config.toml
num_hidden_layers = 16
hidden_size = 640
num_attention_heads = 10
num_key_value_heads = 5
head_dim = 64
intermediate_size = 1728
vocab_size = 48673
hidden_act = "swiglu"
norm = "rmsnorm"
norm_place = "pre"
norm_eps = 1e-05
positions = "rope"
rope_theta = 10000.0
rope_fraction = 1.0
qk_norm = true
attn_scale = 0.125
bias = "none"
tie_word_embeddings = false
parallel_block = false
init = "normal"
init_std_qkv = 0.0244
init_std_o = 0.0244
init_std_up = 0.0244
init_std_down = 0.0
optimizer = "muon"
learning_rate = 0.0082
beta1 = 0.9
weight_decay = 0.039
lr_head = 0.00677
warmup_steps = 54
schedule = "cos"
final_lr_fraction = 0.0
batch_tokens = [131072, 262144, 524288]
max_seq_len = 512
doc_mask = false
train_tokens = 1328000000
max_steps = 5105
dataset = "wikipedia_en"
MLP neurons of a small language model. Each row is named by its layer, matrix (gate and up: input weights) and neuron, and shows model dimensions 192-287. Each number is 500 + 40 x the weight over its row's rms, rounded and kept within 0 to 999. Numbers have three digits each. A neuron's up and down rows have the sign that makes its largest values positive.
Before each neuron's rows, "fires on" lists the tokens most often at its 100 highest values on Wikipedia text that the model never trained on. A number after a token or word is its count.

fires on: " |" 75, " 1;" 9, " 2;" 8
L6.gate1389:515581529470436538501538521469486553597441531544514493447464503471547478510517505466477471544512534499461490504452537406532460511507459437474568519523529486500498560502524542477482429442508459489506512401487484508473487559456508531531521463528506550515510543524459447511509489447451532524
L6.up1389:503412527431451540556519491478482477511558519492506532514443458487546493619491526509483454512483546461536519522512571488496507570425502529458477520516478449467559476530504560518543502538459504515503497511542491528505457451426524478503515513531503541515499532530504409543473475520455536478

fires on: " in" 49, " with" 37, "\n" 13
L7.gate1525:596525548524471542482591516463478437546536481485503465490451480503525438504542539527519491495448508468486566509540484530538480501517536472453526490569489467486440528502529516525537498442456557437437497456498524499477511509536452449440463479490465473456457511521558490548458404536585577532
L7.up1525:456472537508453574510526512447520509466525500431516476463451502543520529524501486510511423495517450474481497429461512466566492492539568472441443517546502497457466460458509539505576517556523458542534478495517525483511565568433560449547526558523471468457494545566512514515534536505493486488

fires on: " |" 73
L6.gate97:490493516426507462447510553461537466512523461501452515474463474531547493414467483493561449440559493465449506549477560490539558556511506487484456506466499523516470408538451548511456470528479567517502537472521584456510497470494569499488526529478520516477478522560489509486523512488506561486
L6.up97:510522493472516492500485414480474463510546476633479451420485463452511572468482463555485541451508516554556462517508508554449483549433478560536504446587533508549524444479508461544423498510466554570510487517525469535522468488516465529503537582474480451468512481540525498499457533518541554526

fires on: " and" 46, " player" 6, " qualifying" 4, " coach" 4, " of" 4
L6.gate544:530465499483438478544443471548535491482495508483542522484485534497471572549533514469512454532547514487460479512465488526394544482479425504509470444517549499475527525518482523545478525495478440527517458518521480494511532498473468453477514535442464462509466491571514485464491554545490646499
L6.up544:544428482493406512552454524507515438569520478458565526463525512503534564435534473410462446497505501551503424429449553417465553489499461473578440443518518481513456454529537492570505524479525422545516453461550460491508542512498476464491445467448487457519473508564457466511535512497509593503

fires on: " made" 29, "s" 25, " |" 17, "C" 14, "-C" 6
L6.gate1012:535486479521499498491457450522487511484489490501415500511512428475431458496538501577588496465558500506626495519486451502473522502499391530477554518484568496542581503496441535478437539493452514440555429433475489550514463510502534558498539522480508481521567467516560491521440404592514525492
L6.up1012:485587538480567517543444505492412499488500452442466458445533536451510470481559511438538546482553523494510491497454500501542521481518552586455471560500552512559540468589533434541508487524531421609502518532433488482478506466490563472490496449532497492510461506526599583486576499525478541539

fires on: " to" 62, " also" 8, " not" 5
L7.gate1055:479494452488453452519516467553458423500543519589501493459474482564495520483485490467555449519502517505532462457537543428520498537462486493527487542541486490487441513567465620499570502432414454507447517533477472448543476502536507498589506506452509492438481565517525518506478514478498460600
L7.up1055:536505424525500537483448534504474456581485511542470505524453531502556542501467536459469510461492474580583418495514489454507525517497506557491493459506507498488474515492568557479543461489442468506502515535456473526511522493468439543498509471506519570470454501508433471518556510480456550471

fires on: " the" 55, "The" 8, "al" 7, " Supreme" 4, "ass" 4
L7.gate890:517508545508526538565509484472472451549467463505514383536437503511590469524534576521473490480453569530541515550523529527523427506530525475478569560528500441475484515537384544509521443450507526489551481520482563481476474540476460488424575518545474461580523524524558472559494461508435469325
L7.up890:537528463521479533562450541444506430463492523467537546465526444500566427479438507487411503458571531491448521455550512563450460447505550456509538542478475497456495522503516461478523463489523470455470480541516516437473470523526475502500519542584475523481432456492455516471513513533523449498

fires on: " is" 40, " by" 7, " to" 6
L7.gate1367:466449562400448491516453501560513444495483515571454410560484454541515529483534552501589473463425534520491520464441561519474532519492519452459470456512497485483518445469499473457458472450474486569531544565550472471434542582426479507410480541536480529470479466533481479539523446519531510442
L7.up1367:543438482463448545429468529544425446459507505470439525546389529487554588464485545576502585502505524530534515493440498479540496515473529574525529454481545468467468502518485511523442497470511555502498511408559457517579475477531529482439447536539484465506614539508513534518492487442505485513

fires on: " |" 56, "elf" 6
L6.gate1064:398540553569476532515500511515476523500458523495506516525511581474518514493527498518433494484512474486552556503488498526505507487528509487471498552513526480475522545587444478414530467454464474430476556423468401528467434517436438413516512553494513500470483468453548482476534486500505430558
L6.up1064:482526507487467487410508466488509501535590499541552499466531494500497431439538547465447481512499469569546600499468492508465529573545477496527526477515475473487556401430582444473459476510511528493535433513543537519530452479486537473508507558441537502520473513470483545446495494519475468469

fires on: " |" 30, "\n" 30, "|---|---|---|---|---|" 13, "|---|---|---|---|---|---|" 9, "|" 6
L6.gate1026:496479437468529549491497507506483480466464482457520458455452437540494474502465485503486514527441477534479540491475390525472492521514447498530540474465497532521454496508533479476481481461519555537512455534452477412558529543501439504502513426529467500470550475453568531533487503551490518550
L6.up1026:464480520548567533520487500470534493605506574485513554399500511477505565422491472437475518474422411510403414413561529490549465526492496484536462501523487506547462477477573500501565527505534480499395437438473434513443533570416441447529465478544510499564505540442570489520467510487532419538

fires on: " |" 59
L9.gate812:462456480525516504509559449505488481482515480489471542493544519457494539538564460400522474500526545508524498450485511455553554527429481525514588483487483508470500604494439479453521560474502479560603462493484489476444531468467480426524532495481492473549528508530452457521493518444504492520
L9.up812:507534417500499372443509446544524602515482519501486438484427463502508509519508498543487473511449529458501506490423537485468560508540517535474508450445432498487427436551472463510463461509525495531496518517545508534512471536498536512523447459471476454555495471466527450555480549542479441541

fires on: " by" 51, " |" 6, " through" 4
L9.gate211:458519514431427497479587436487539482509518415502546455545464524484556536448493423514514514437432537482498561476482559517462519575459540510553453516549461523400487524519411494482513582452543495446515542482520493439495458533469489494544537522497527472483512480518505524492522515531477478385
L9.up211:457539560454461551505496538503485509529499554477449460474545521521535531492504510492555528482559625571536568449519588493495583472456562515479519477510495505488567515493509446462433471399502487492543496556490426514594519501471529550536523482510481508502526542520510532478530621459484531448

fires on: " |" 43, "\n" 16, "|" 10, " at" 9, " 2026" 5
L9.gate1206:473533551463462471508477487503506497492497415443516511569508523451422549404516464547538549512445441483464533537520568550445537484526520567462520587511539472522542475532450510465490454518495505444526475435490523458566478455539526585527580525562515609486556485537476532469404542513454515397
L9.up1206:500482465477424452557592475422446461445554416472571529545441532558493452518503536474597489461512407450443520509463476561469496468485445442495489478573508551473496491503492504493469534513474448469496533524595556436445476551575461512556489529423491539454495460522503574510496492505477541498

fires on: "-" 44, " |" 12, "|" 8, "\n" 5
L9.gate896:389515593514520465488378513506495542513552489453493507512497419516503542514502604520538480417574442496512511482452485488514497489472522524486499478583472429485571477532455490509580526489480530476462565550494467464534496589456420498490482502461458562519569500438494479478547466488500462517
L9.up896:462558489512502514475514428456530466471454533562525516538512491492503454574465546454441445529528433515543480476522475534440540481551499465583562567511614486516465471482513490514548543546497544580532498510531445542472413432500460519544424529428498489480425466517478556525484547450573517530

fires on: "\n" 76, " ==" 22
L7.gate676:513534458524489565549513552529536443535562435542558481475474518480479524524497458516395601538420507461474426475544503498527465485471539560492514532466504534557517475457527433504494524475525506526495550412546542514476561564584491482464442519563560508444455501548589517569439471440523494484
L7.up676:483434531573493508470422502430516470465478422481535572482476467473474459523494495581525479476481472492475532405503435528485429469478547505561536489559528517537466537506542459541503424469445431516540422505468475497516452482422500476529503483497504497496499499490527542486490580478470439433

fires on: "\n" 45, "}" 7, ")" 5
L6.gate261:500525467516512468577506526444481529560446455477476507476568474433474497534539439527442435536501414599537482527469503509450529480476488522494529491525445483570468481513431554443550528535560526496553508495492433442532487555541513575571468550493485558483512503484447455480537524487482505431
L6.up261:418487465386539519603496477530506503566536488478482434495507489423483534517535477492423470495521416544454438482530462538508457477494528558456547522495541460454509482496445524471570496541519528538598447513490459494507489492513517514555556493496530542471502528553464481542442466495438501458

fires on: " for" 21, " by" 19, " with" 17, " at" 10, " in" 8, " as" 6
L6.gate172:480493504562506580522512561489492450391469550469486466461540504539541532475479464489438452479531536592447410541517469409481491487498515469493494435587530490454521497579546471565561479505561536549560478434433496537512546472524472500485467534426485551506477437514508489486455479419493472486
L6.up172:469517526621437474499506523476522470496544541485462439461498492539524549583445490511486498521538517498560416440469531536498444558608440473486553458528501474538432493602506538536431495461505463486511539504471527539526499480526494410497508467506561482478534527483466468554535538540489501538

fires on: " 2" 24, " 4" 15, " 3" 11, " |" 10, " 1" 10, " 5" 6
L7.gate1137:507521511528509515533492500488449469573574482504415483498511544437448526473510434581532549446516549433477462518496489475462545516467496582491538510532497497461551539466492472443520449457494545492477466522486456469494469462538450559563489549508475556474428457520418530515484516497451475472
L7.up1137:469545524540472483429581489454484496481458549464488466483401573494509517481539493511527580471587532486551536510557389474481534586529439533489535404510539542494485521497511456520490471509518582505472522456478442541496481521505539486507509434544522556482371475497499506440541504521496479485

fires on: " one" 22, " a" 12, "est" 5, "^{‡}" 5, " two" 5, "^{[" 4
L7.gate772:501506413474467496500481514540430446549487433536575486460570442518502545499548541515415488515503482439465448471479528532583430525483524434430558514472507470537512558511517577544484528431539554519564510480499461475406514483497446437531465594552558498464464492482523528500503553458441485502
L7.up772:516581480430502529465583493413475480571435498543481475481550512532573508553539449411506441495509455533530474492561472512447450525506474511444567545490517414503509547503538520503457524567534533578518493493439468513553538536436459476480495517551430470467552465495419558423488518546486488464

fires on: " and" 32, " to" 19, " not" 15, " also" 5, " or" 4
L6.gate39:513519452436484467424521521446515490477454522502473472458532496472524528485465544542521522461517489447496519501514429474540470485482507522513517439486501442534494487514500511500590538525471528466546501421554463501493500460470531558541478491456585466471564551492467529490496501437507578526
L6.up39:564537440439476576517464550485439444532460487548521489426522484465537467549499523438500501477458444486571484487536487490531504465497462527577547443446516471455473519469466519489505498510475431421520576585474515529512498442573491518571500478525526512472465562520460498500464506489552522381

fires on: " a" 36, " and" 25, " an" 22, " with" 6
L7.gate361:511544521475456508444546429456515483444506523503447503478470558499534474565495536522500514487506570519488532535450543496456490532440562444528482555503505567563494532566473476479468500550496498559482505477521439488476507477496492561544423514454542550459522470535499450579490517546434431429
L7.up361:469562365551491520512434518535478463551459440506559531509446490461537551558491490448477538463478469474504498480495460508531550409487553480527539486351449472455521568538478419516469494591522472502458460535582519512449491537604543532510507576534513477564510453489482526523548511517513505455

fires on: " along" 19, " to" 13, " most" 12, " among" 11, " across" 9, " There" 8
L7.gate1254:603471436523413472520489521523504480496465521457496495527479485467485454476477508480502540455496531445514490526527550524564510548476438503588521540530522572514449560556536556501510507450489555514493481476468507524506556591516532486512477483524530413513517465526540527532529489529541363570
L7.up1254:516465478502565503512490473493526520433526466449517520496530562495488498525514479548528515502486531474458541578549437449497475514473512548517510539534503482525497415566522476530577501474490546515594486466574591576515527556464501461484433526439405490514477518505545515472461484521545535479

fires on: " of" 35, " for" 20, " in" 17, " and" 7, " on" 5
L7.gate877:527493468516501483523482476439434535469456494530557464455508494491530538559546510486457546468474515518496456433461551517569498520503451602461554509506424472570432483488457488489529453519506518491479501481474491466464476502458537469538522451498481490464502492492522529481567518532481498536
L7.up877:531522500531517564507495500439527477420473518510573502517474464558519585418420527474516507454517494502443555529506526540505487502553476625505494428548521485536383420560458492449494548444538535519536551507573493476578470522525465442483427529532499501520570529497554504552515521459562516472

fires on: " by" 51, " in" 30, " at" 11, " for" 7
L6.gate130:489549544473540494514518475457488509537514452502537485525538459516469545484571543501489496478489564516483516435501524548541485451438498455501530506471449506559491415433509517543486534528496475532511506484498489474495532502530440494461466470467457539459494487511524510527489480443475449569
L6.up130:464515485457509590461509476392510452474532522501538443556470490515509467457466520467509427477487481509488498494517574530562557521584468492424563485498519447497519507527462560497482515542515529516526458529505483572552563470522476489527590558477442457443448561439473492502488533461512506510

fires on: "\n" 86, " |" 8
L9.gate488:506466463572551554541454584449511476495504531427531538441511492456540535577509473496447545499478466470464572465541472414483480452506530553523490532460489508502435484458406495557465481481537505496513494571514524477505451501485443510515511550549490526489430463541543517517543518573543504466
L9.up488:532434504500467528491450525430441487422471473469559515514550469536540484490488549443417483490424406524505516480518508540541513466514522536486528538504518455490461525478483539493539447462537510535497529570501533421469491582553470565469541493501513483490496494544478454471496465471479495463

fires on: " |" 78, " be" 4
L7.gate577:444515458529480448506527495465512528537533505474427512418523488554515493463522510560520564482500528474498488525491488509434519494501538511498508468498505514504475536560511583553580473485493523428491440550553531535481471530472515473542492529525466505554439550450548536528478475549509489562
L7.up577:550501523484418508506535527445455471522581530383473395542498526445455531575512576519535491506583562516492471499557472499529480441463489478486487533551565507532535524492552516535566503548494444505502536425494543584494448493528438484532544452503509492461495498555538496467513519497472513489

fires on: "\n" 57, "i-" 14, "eb" 4, "-" 4
L9.gate1286:508509455463500476439520441494461529485551493435499524557501438476544536541455566493584463487483411549488468501505509414426505481513552437508505479482496446489445576468420510445504479508581518434396463503523462478557452537541510482467549483503529525505521496513475525507479524535418480456
L9.up1286:488577443525555556502549553410446443540512483511438517543512572521553480486486449474465522529456489584515520524580484501443506491442527417522512528455554492538494498502458467577552546540528515533493480556482506541467490494433499459467496422482497498468494473582444551564487570516470545495

fires on: " by" 43, " addition" 10, " of" 8
L6.gate636:518532488558442460462554478502517465423445437497498461501504466622512480526486549545545472543535538533531505507547477473539458517403468498499504439484517524489544470474513513492557588479502554532559430530531531513510564463459500548568450490448575486519552475477515484462472539465478438451
L6.up636:436544549551498525480509476437496412490550464464581492467535501517501483494506552529489488496545477501470430518552545504558489530507468514480450468565543499549450503517504568512525494501470550599600521395525500535422543551488470492505581460439460532492460539511556421507502502524485472527

fires on: " to" 63, " in" 24, " from" 4
L6.gate1035:524490436468455517460509526498443480506486519458494431473421504531479477516513483495501421501496502502535500511459558521533469498514456532533453458515481453502475532563411505564506532510443478476533496470489524498505526493513447464526545468578488479402549431426484508553501465457454489497
L6.up1035:502479499523518537480475458499543500579523468475526468505440534484437496463531540457546478441502558471590496547559500452472441490538517596526513491485470471504404530471513413571500469458462543532577470532488542534516456574535509449495489606483516500511564524537505541571501523525499533464

fires on: " of" 31, " to" 8, " Co.," 8, " first" 5, " by" 4, " and" 4
L6.gate855:467513470514497550486469510454471502508479517549527482488480499417489539583433549522447518469505556479551542495472463489470541497455576509490503520501524475452565461488498489430569525502490542533484478477560416509496507514505529489488459492571516507455543474548470501516464514479489596448
L6.up855:520481392537520470588500498520482493555505551497506486502483528446485498487503556492516438535570501495526508479508475473545507558510415457483540444473535569607494554487497485419495478466396512517486550543496485530530540453468547445476448463429492553445503581466464478515452448492489498491

fires on: "\n" 100
L9.gate278:459464448583494494539512471519471508568432505508533503437484545527524502494537429468470466497493464483463469457473508566438497469524565506468470530545533510503482488437486494525602447487543517505547496496438492466476501515466532437569516521512516548461506451454475527508523432485531458447
L9.up278:508502434448549431540509556516551488487483496505457415441469479507497596518466475492396499468395478495471508456525489553547457508505534482517458456550547472421526428513536581501509528564419500470514517409514479483486484521519555467493495479503499530515444485446480496536497424495477442434

fires on: " to" 59, " =" 4
L9.gate250:564502506536470525467575512500438466480496503522466514491386487456506526545442460464499469468521461489477466462459515516542509476547546511493496510546524496495511454498451536475469519424490552503486449469578509504509561529448473557471422535478499501442490474525524509560507557524453513503
L9.up250:455479445501546479446488589510557483501455526495547403586502467476449604495419496505487504491473487508464545533503555445475492415473512451552506472466474516534549513514508535490458511470483550419420535456529545494439463488499512472473447498622511526491488436477520508522448489468508604542

fires on: " |" 54, " well" 14, " -" 6
L7.gate11:534517493532459603503512440449507488553499580490475539499532479484492471477532502494528585551526434485481530444539540473540560493527496485512497505519618521496492448531509507517498555407466496417460502523504411505470458489487568554510544490514533513435443549469520541474529486526580544493
L7.up11:518459500570517441461529415495441398462568483464502503555450532479548573514515428544540492437533504467505507511498457447562507491473462462462549512502475483450517557565467470486545488595436547454467471499525525487506446495483472519551565441474513491501537535532568395486454520533510514514

fires on: "\n" 95
L6.gate1281:498491484543500454562483602506476461508500452494549502557556550498515513463453485489452586458406468537555482519472558461472542480475514544499493592568534486476451470513470475468490491462493595516485515453516488465548498511571438541506490390595516587478466448539469463513525502528466551451
L6.up1281:476486494592556480512470501431522480489531505476481577477551477602457442475547520504452494476585516467507519493497427473470512499507531489475514492481482517479471587494545449603493500530519519501456575509471423489462469525485484492504503477501508496499492475543576482496549581516565513500

fires on: "===" 21, "==" 16, " ==" 6, "au" 5, " ===" 5, " to" 5
L9.gate294:538516522548483530456520502437537469487475481513519451442470452535487513487454494503546502538477476441408519479516489534537489474544458579584493465531480542485465515572551581518445460496562546421491453408544489539412514445425478440436472523514511498498475489550572483554476469501486508498
L9.up294:503440485478450431481507587525533517518453523463571476531489503509423457542556530439511561486511518471522478557502536529520475502558532518484453495485468553506447534473554494476468535401464481491497579542446469504476537527478473515467508568508524527504540520430553505491488506496468501533

fires on: " |" 61, "\n" 19
L7.gate344:455473525494455554503503494485485507521535443461550506476517502487488587588510475459501529464468521473433526438582460481513543473478513493485506456464504594505495507537473488459492504510528523495472483437583507519414390409588510502545559477519526521514495472496482528508505419477557564526
L7.up344:496455500511477494508445489469501440522447520496535524535581508534501563480500492493482515444432499456472531424543465497503546541524568535538515534414475523476477502521415497477457482455575519530491478546504514511484342466544546551481536518486544529548521506522461521502509421447525519554

fires on: " |" 61, " for" 10, " there" 6, " —" 5
L7.gate768:405443537520474524556546411470504503553509453559460489420480511499551420493513434545462505488540486485434504412499537489479481522527473482491501469483493472468510435549484475500483473450433473539496483579604463456494507468478465447514510547525442492471459484492562451459497415509535556479
L7.up768:503454516506512500435525448432495524522491489518440502427566527461511488501502433492408492492505492484427492504408499505558518502522440521556564473477490485457494528504467479535525457456493491463509504535559462475554496493505602506569527454457513446562493521526473446518418458389560538530

fires on: " be" 14, " for" 14, " after" 12, " to" 11, " as" 8, " following" 7
L7.gate740:475559508412497480511510473479485527481463502493440536503459504530441441515457453428493426526524486487521491445525530478441476536489491447531466406489534491477511466435474519462520566530474484455540518541589560524457502518481527483519465487485525516488452482463476489568544520501432469483
L7.up740:513436453546542516483450508502549465525478536526490481527500495456536523472456521502495520447567477539489470529489527555511485570516536478463549580460433550428577563531494509468488353563421531482446477480525456517509502473499529483489442478547487479520541479500458507613488497500468470485

fires on: " |" 47, "\n" 40, ";" 5
L6.gate500:481538528500464461452490518577529541514417507483460379461509479502521496492475433528483561519503529558488524455504536497420517437489468563461508470567492423499456499506497446552498598468500527477391491520473499487501557500486524455521512451469510492477503490456496531550449509534449487491
L6.up500:453469508500523493503525561499596494523573495462509416470513485476447449452521434533483552493433497515479501451550467502483533522520505529495495451549498444532507499495512468450513522515536463459494492498467484544553511494596488428542521479541466524526549538578578546508464487463454533520

fires on: " of" 18, " from" 15, " by" 14, " to" 13, " with" 9
L9.gate937:476498438536562483500567458496578481527478470507483486449480535463482506519541481470496539473508462500563568566485480423544541508516504490511466466491443459463456505500577592520507504468474543466482528408488456469543555471477509526524531448487489490453365465477561438464494487565552512583
L9.up937:478458467498497501525452497491500439569562467476503549536478462485587571507513573469466429472423510533513423503429529500536500476489558422487510485464469525454487548414481471558500496442445464564537522487506522459519525489429567528565560539557534444469538561454441426539486565511491620475

fires on: " |" 56
L6.gate580:454545513467516533449427467515579492508418493511484514453532510468482475441473480533457542564538470487490523496498512522483492507539504421531461493528513566538423543453549493466532428428431537408496498483428505547527493531505497450458472542468503540438439499448441512497440461436524566496
L6.up580:573428443489538488501458510547438428487448512458524545521497450469522463539480483503520519493414488492512490466484466487590523540492482485541486533454455479419478571448490513494526516488468619507534452579534548477490473401518500566525553518532482432456490596508549485555494430534504511426

fires on: " |" 50, " of" 6, " from" 6, "\n" 6
L6.gate915:520481434526492462477476423513496428422525529448509489530495485592476571530487476498525551498430485490461545492415472527574552521497503493527427522472481478543457486496459509475474470455538521543493453542461463460440521554505534532490541561524462550493488558559517524480467516518492535505
L6.up915:499498497492463529525460427395529417496482561523514519491535489506497484521475515524437555461401429480461534541474491590548538496512542500537455485542497432497512466489528507529579509499463502511435482502480507551464530498556472556484577531518519474518531519543520528542392469466518508491

fires on: " at" 30, " to" 13, " from" 11, " by" 9, "===" 6
L9.gate328:586520478510432488534509494456417379493471546515494547505456447519529460559500430529453482444511513518500475470386441548476440511496572558517563503509503490499502414592424459481511418469483546575519505499432457513537511480495479480457489521550464584464519481460459463503518500472537526424
L9.up328:473522447520461495481530505513464543473490496459574454512520477491488519498512515491442525502475534512556477435466499432514477522545457508505493477617493488515565488531522526541562486487561513468519516493481569537512473569479465451564429486507457510499518461526501561538489539543487479459

fires on: " that" 29, " after" 9, " After" 9, " than" 6, " by" 5, " about" 4
L6.gate441:434542562494546422582490495546466468466424481471510542507506472500482530482507521486501493431539480506459500536460571486548493570466482612446442499528504499505478491482465528498560506452462538421545491485518460549478538466471540524441545452509476575540545481530468447500501532494537531568
L6.up441:440474519534554472465557464473527514430479442469500451517474452570505532431513565481563479522547519492485461578542484488521456572522470555488505467507514487485507490453555619490495516507461567480535523459499502487429570462489555506509465452523463584494501427566435443528536493516550431514

fires on: " of" 21, " to" 14, " from" 7, "tal" 7, " March" 6, " about" 5
L7.gate477:479496516570503486541500552547566476528519518459521505521508508551468460479550581540547471536489512513566500520484528441496540487553508507466474537551515520507563563552410469570496462504476481535544526515519550471549450469529503509491501571518512479484506499471436462542421420463473562451
L7.up477:466505520509503470485509516488475505549541545556511499460501491532466496468524511465528492493423507479516463496516529471482491474523523508448544479567442470479460527439446513527520557408487477509580518488556532426457512542441453496550478573464461498515478495475498503486505598523496517472

fires on: "\n" 100
L7.gate1114:506511477591463557493492494517452512503514495442449531447478481532534488529452505543430486561439517553483598481508512540519467467520536547470541459510452506475489491540487417508475487520431491508501447535539497479510519523515586515501519487485593483484537505487555605515386433503475491416
L7.up1114:449493526470457562503556557456500495472557526458455467454496495496425475532446541541546454466453496482543493516504501483489485463482520561467452438553518501467496534423495504418590408486460429471607500446513487512507528505499550431517484501450507590465458557545551502514396442455492476453

fires on: " at" 31, " on" 12, " between" 6, " At" 5, " over" 5
L9.gate393:447462482453490503492446498587447482535473445493443489507453506445442514501497472496523462530541588517499519488454531553426477497514496535436567505543545530494478459495523556468487528494452475396496453472485507559553444476482566506501502538565454479513495518529498457478483426527547505558
L9.up393:526542490573573440534449509510556543544475486524523483537487454553520459525483540459498488479515450459467474478580534520533490528476483481581486478525546524486528553506442473562502530462516489452417416571449553492488514493487501470514454539408566371497559453510512510571486518535525510511

fires on: " to" 69, " as" 5
L9.gate1330:471529508522445544453522520495570480488476484492555472502468462491505477557521520463509531488538467577500465493492513541545440485537485440490527535562558466468478521472518640462519459482459604485506462550510469544436471510465492533566496478540487518533559532564518505586562518499448528498
L9.up1330:518522528562551529519458538551545454560555510372542422464490422488528502502569522486498438418492524497544476481497530457607469448470546487507587556496444492553484533476585498496476490456559524474499442524494538547530476535555500471474460498473541468469520515452556580481491475514460515516

fires on: " to" 27, " go" 7, " in" 7, " went" 6, ".)" 4
L6.gate349:544512571460482439575554511544451528502539555474452472542583552514500504496474437496503492538443444495521576564451536502482432575587530566529459506552481526548464576518495501486529488476519488453499499461503446551444552465549485416463523549475498566516516490544521540554415504569462530526
L6.up349:482572516492457432516515525480480475450504438541477428494533511492531488491495504552512447516563510535478509468538499428529406478519471506511490535456466554495410463458494469476590495517458465460494483516534480502511525544557466495463539509498418463501507406543505592483447501471486552503

fires on: " |" 48, " skeleton" 4
L6.gate1498:468528467509531558515542467505515521522517478545498476502476485520514606487562494502559498473517526509419569553583488452438463543490517523500535483491492477530446482510474454505449473478543511467483459498491504530525585468502474475482550492483488480525375423363507509488438482470466529518
L6.up1498:463450549518425534500537473559534462504533541517465437519474439450540511533532458587527478509498476497472515516593533444483476499445462488475491399571476522501491504525472449447480476526534477497469503500560500421482527564442569500521489586522563462435503503508472400535469469530567527573

fires on: " is" 20, " as" 14, " =" 11, " Not" 7, " Notes" 7, " first" 7
L6.gate862:540528516404460554545472497471462530478494531509427493391558506513531437531485526538418510463452490490476432516551534539420537557522619518439482431502476519521491495507449498472608500451450497500511522521493452466427501480465415490499414484453551527522510426527486479484495441461404490529
L6.up862:541496427491523538561493510494473548511515523424485567455481526562500565540548498590469556484452475500467431435524555555486552542482572465565511443466550520490449516470587529504423421533570572486523523505448527579482437532454513481497385552514491525506505520438555552465478518492551483468

fires on: " in" 45, " to" 18, " on" 9, " from" 6, " at" 5
L7.gate1510:526478461527495428532488435469478552496483520509454467531527495531514502434515521515509415472462477460485512477561542485528508507471507450501500469508491490549499444569463461425482548524411477499550551553435488470469519501526481474437475472515506548519555565453535505505493499523532522547
L7.up1510:491422507550551504486481499472474528538523533488476547459476548528505477482505568480503494500517610550505381535579542514477515459478524540553511474549510464480440547518477446473527554522454502453523489514549519526556539533508567445492455444504525466449493607504510511552505485541465513455

fires on: "\n" 40, " other" 21, " The" 11, " Other" 9
L6.gate676:521514506527504442536460500534498474522492503512399447523501521479504552521524556531481534473435409445456519553546520416505494487492543552469465589517497499484515480527491564554526459510490520498527566470487539542573488485586493541528542456538574467459490472552494572503460542557507493467
L6.up676:571439545513530485504542433508510530579411490517495545494520441532491487554592474539483532518570447516545481511475457513461552491528444511503577493506427487493465517439526505435468463537571519466540485490471438537553504508591568477561476566511480462510569468465518551476506571511501503473

fires on: "\n" 33, " a" 14, "'" 10, " from" 9
L7.gate604:456488476503519468561483531488509578477515422488440460442546476504513545510478478458448506442474467492459513567537555483486478461498508493486524452461562539539448438521399538504452415494519505501506548477447541529488496491548492531555443498488502479481580470542509555530526507452496526518
L7.up604:514498502492532483514544491462528488490506525482514497485556504497492600446476543505517509574436526554522525497565459521419550490544576478513490542520490507533557501456499488490474495551518466585454544528494406500470458461537541553497504532483585519510526510555455515548586515548499568475

fires on: "\n" 78, " |" 9
L9.gate889:572441465501443529538479510467486446500513521407538500440480464520571469494519548569487489460403482523456485495448457472532472431472504529521481489501571516507441407513535449521520502493479487515569432487473474454514488530519578468522451515469538537473502519493452525535532454549500486468
L9.up889:533452519479487477503433488496462500499503450537463495493507460519455513491487516430494516545420389419455424448441515502538518571512528497546457539527598476509498516470531481497496528480520461469510527490518506464544448440515518510520444536466572475522491507523472493540481453457552534516

fires on: " |" 72, "ag" 5
L9.gate397:487518495512515517486597497471453467499513472488484513446433491423491473519457510542547505516517504451509517584507479482506525522446480575499586507495525503537491481501503511528522463402518478569506514519478449470461557478524533400530519471494503487524452493485483478501490509485463550463
L9.up397:500545488420463497482547506535428469528473501533475496486521439435464422483594477524456480441424458594470581470563526537485496522503430481497534487509551480459497402525540388462457472520518644542422544539502476533506425495491475531424534504512521495567462487542581538454482492474508510542

fires on: " a" 22, " and" 19, " with" 8, " one" 6, "-" 4, " an" 4
L7.gate956:515561474604475416520503561480538508542513505536456496555492518502516444548557542538483515522570517491528545449526522509507482517441476430514440583445540584474546496531506430570496518542461485489520519584548509549528437492512487435453495504466516463508495478442470516508466475502533502540
L7.up956:581559403523479468472498462542525478535547488465486463539509503506468596493426533487457544466512496462447515510430498540508497493473521478499479535451447533462580488538528448480480478513524534500499484461545497468500456571550509444611518497527506490498508467493437563516482512500473563488